Weights of a small transformer language model.
Architecture: LayerNorm before each block, no biases in attention or MLP.
MLP neurons of a small language model. Each row is named by its layer, matrix (gate and up: input weights) and neuron, and shows model dimensions 112-207. Each number is 128 + 24 x the weight over its row's rms, rounded and kept within 0 to 255. Numbers have three digits each. A neuron's up and down rows have the sign that makes its largest values positive.
Before each neuron's rows, "fires on" lists the tokens most often at its 100 highest values on Wikipedia text that the model never trained on.

fires on: "n", "tern", ",", "est", "orth", "per"
L5.gate576:131143145091132130162096071139125116165127133168139146158169079136129139143103103107130142115119128119120108129114140168178114085133108139152097147114125155153130109123101131095162125169153133126164086091111111046126115171101129138099096132120092170134112136119110155129096085081107131131
L5.up576:128168151091157161163128137137111120130124131155134155123143070131110107138107111123142132112121116133124133169088105144137155131089121113164143137128118108184114123138114121103181114120165140122111106134093100120121115169102136159097113176136112165134113098106110126134104142099149140143

fires on: "un", "ear", "ight", "ag", "ever", "p"
L2.gate53:137159141126144136146151118103131058150158145126131132132155132124139132151117151159110143131115120149076127172102110092115124154120124126110111120154198121124142109139136094126158125099140130141132088115114094124147150128126108109093114113113128102094074106137106121103055094161089159122
L2.up53:135125128160171096128175133151090138148181123132137167138110112087148129186132146100134148090128164147113167124096143099115141151088108130155119136131164114149139135184117115108148129146150161124106143146108126132100146154116100082156111144132122133102120098179097100119146171131142084126

fires on: ",", "n", "tern", "at", " of", "al"
L4.gate686:114125162128127145146189136115121141125119105144132131118112084134152134139098153126111114100107119167142159121145154072155116107124116156139141128114104176106120089106118146146130196143135123163198164154107131111133152159130152115116108152127112108146136110132162162079132124094130136083
L4.up686:112156088125172180148132127133130103088159081148141137175103128091091120116116150121101103143122123115124151126085127133106125112104091123171116138083152119152112100090103117094153093149141112154112133114134139142170153143117156131115169121083131094173134120122173126143117128114153197154

fires on: "u", "v", "z", "1", "in", " "
L4.gate96:106085177139122127106144130148149151135120129121129120125099139092193147109134157134137135136150143137077082131104148097156128116079165175149123116159156132124110126069116163133088158117122132153134138160134099098165109108109082136119159148113153131152153154129083152093116125128149105133
L4.up96:155117139078112140125117150114125122138144100116127136167141135102126111144152139142132149087161095093101161162101127127133171109137106128145083116086145101160127114144153127121156121129130154096155124140107152144156135141134120124162142135161099138110149135091132134086106133124136133124

fires on: "ion", "z", "se", "ound", "ge", "ce"
L2.gate815:073136143144112113146132112147095133139137119116130132097099139140119136108105103116107122126119119180116081136179129127123174144152137121130128086113092112133095092143166129103129133115138154130141148168178118149087109115079162154118100135138150171181161151131110094125121153108109189117
L2.up815:138075136131119111121109123168143125114163145120139122162121125142124181141098127153117099079136116075108158142137130111131131142135132096166150113165123093141086170116132134130132116143122081139159141142144110119126149114151137150119107160156135113114096120076083103101081158113111129136

fires on: ","
L5.gate13:097113168107168120128145117151155155133126140145107161110085157131109166111153123126116117141107137111133079169171117140144182122138137119126145122120118131105112128146120119131100121125153150132153101113107131135104087148122100138167090093155162074120149117128152158123140086104154156155
L5.up13:133126126104154155111146090130111135106143127118165145153134106087125126099137170065111106194055143088142116145092120143096117120101157107138164146136150154141105092146101171097120152141102148112118146107104107115114139165097132121114132132130158128098155171150140136178181151113119178118

fires on: ",", "1", "6", "0", "5"
L5.gate550:153138070127150145138137145162141092127138082086137154126068115123127151082099135101145132176109104092117119129120153124146135072160118103136130127118101142091135107111114116142126108150127168126179165129134088080095145151121119140118159149147108105114150161139155124128173081092156113090
L5.up550:115153168120121144128111119131127150141143182163099086170141167107152127163145126115132113128116150110142125144129131160121162104141109109078138163140139097098096132133094130164116127139156129113096122102106133145097110142147097142161102103129155107086145157136161079180109134121104140090

fires on: ",", "ing", "m", "ab", "ed"
L4.gate836:136145120159134148170110118115179145099137105149133108173125116101146136136113110120111143128134148124110142145138121157111135086155148166099083129115103094123134115105083116152115093148137145134126088136142140115122113155094134156106128110138162092119145115107119139141134133078106117135
L4.up836:146153134156124129136125152136131110073122097138144106154094090100137127137152162120131155140118110076102131164096130104141135140138147169133107115123152146143115126165117121180136128152113140132117118100108086114146114180144154127092098127079106092131142111141114127125137121088103116102

fires on: "9", "ay", "r", "7", "8", "ow"
L4.gate245:121141126130145140132129139118116220105161119149170114120154131156152118152160148088129131100083112122102149137113144151122132137145134140114134117135120149140125148137145123131117124084146115067132117167143091120098118139103113116094167104122166091104092126171120154103123119101178153122
L4.up245:108163143084128184134135110101109142116100092157160116148117156127148127126144104106112127166130141165123127147131129165140096115115128111122111098103106127132083147125098101092116118076117186118126128114123128132156124131143121130093150133113132125123143154100201084146131117155147099156

fires on: "v", "ay", "u", "ear", ":", "il"
L4.gate307:100144135098113123080117130102108134173111067101150145160107182097158149181143113110096133155120125108103068113087164127103165137123118182121168130094127141172127136169122111118081158105128123144118156148136115079121149128082109136127133168162110067156133141108116155139154095124106124123
L4.up307:119090124141122150098108106129147140107103100132143152115158126103143151143152148113102150099147095144117110146136170116099112129168087144128103120108073096126111100165156128165129129141128131142135141114130113145159148146154147106102136157112113111134101131146147176101123085124148181166

fires on: "able", "ed", "ce", "ne", "ge", "e"
L2.gate91:124133153164112134128128138156118156131164138130057126105120144112129203088112129122110136151147094186108129132106114123095106167130120078105139166123139113134113097115138140161146114152138085109173110122155114110138145119133122141114091136138166135135129124124126137076103132057128167121
L2.up91:094136143142106110108150165157143130146110075119139089143123135163130150134114140145126137140136140124095119105107128124120149142144092123089111082152130124156129110121086135147123146109107098169142105129134162185087141126157055131131111118157125134116157141090124161079100112145125151106

fires on: ","
L5.gate495:100098147124120099109104184128093157120098133123133141130082133085145113121148164111110135156083129105114145143125154141094169061125124136125139094115132088119095077132066145149096100123145120129178166126169114153124146137107110135128150108159118107129132141135144153133174126109157129111
L5.up495:123161123136120106101105135112153134111175136092117132112105143087124133139116142100092150081143114107095132165082159125119178116152123139133132169161140129131109163156120151132140178142096169108114111108133159136144161133110119150163161143112113109111113171119129118134134122066145098129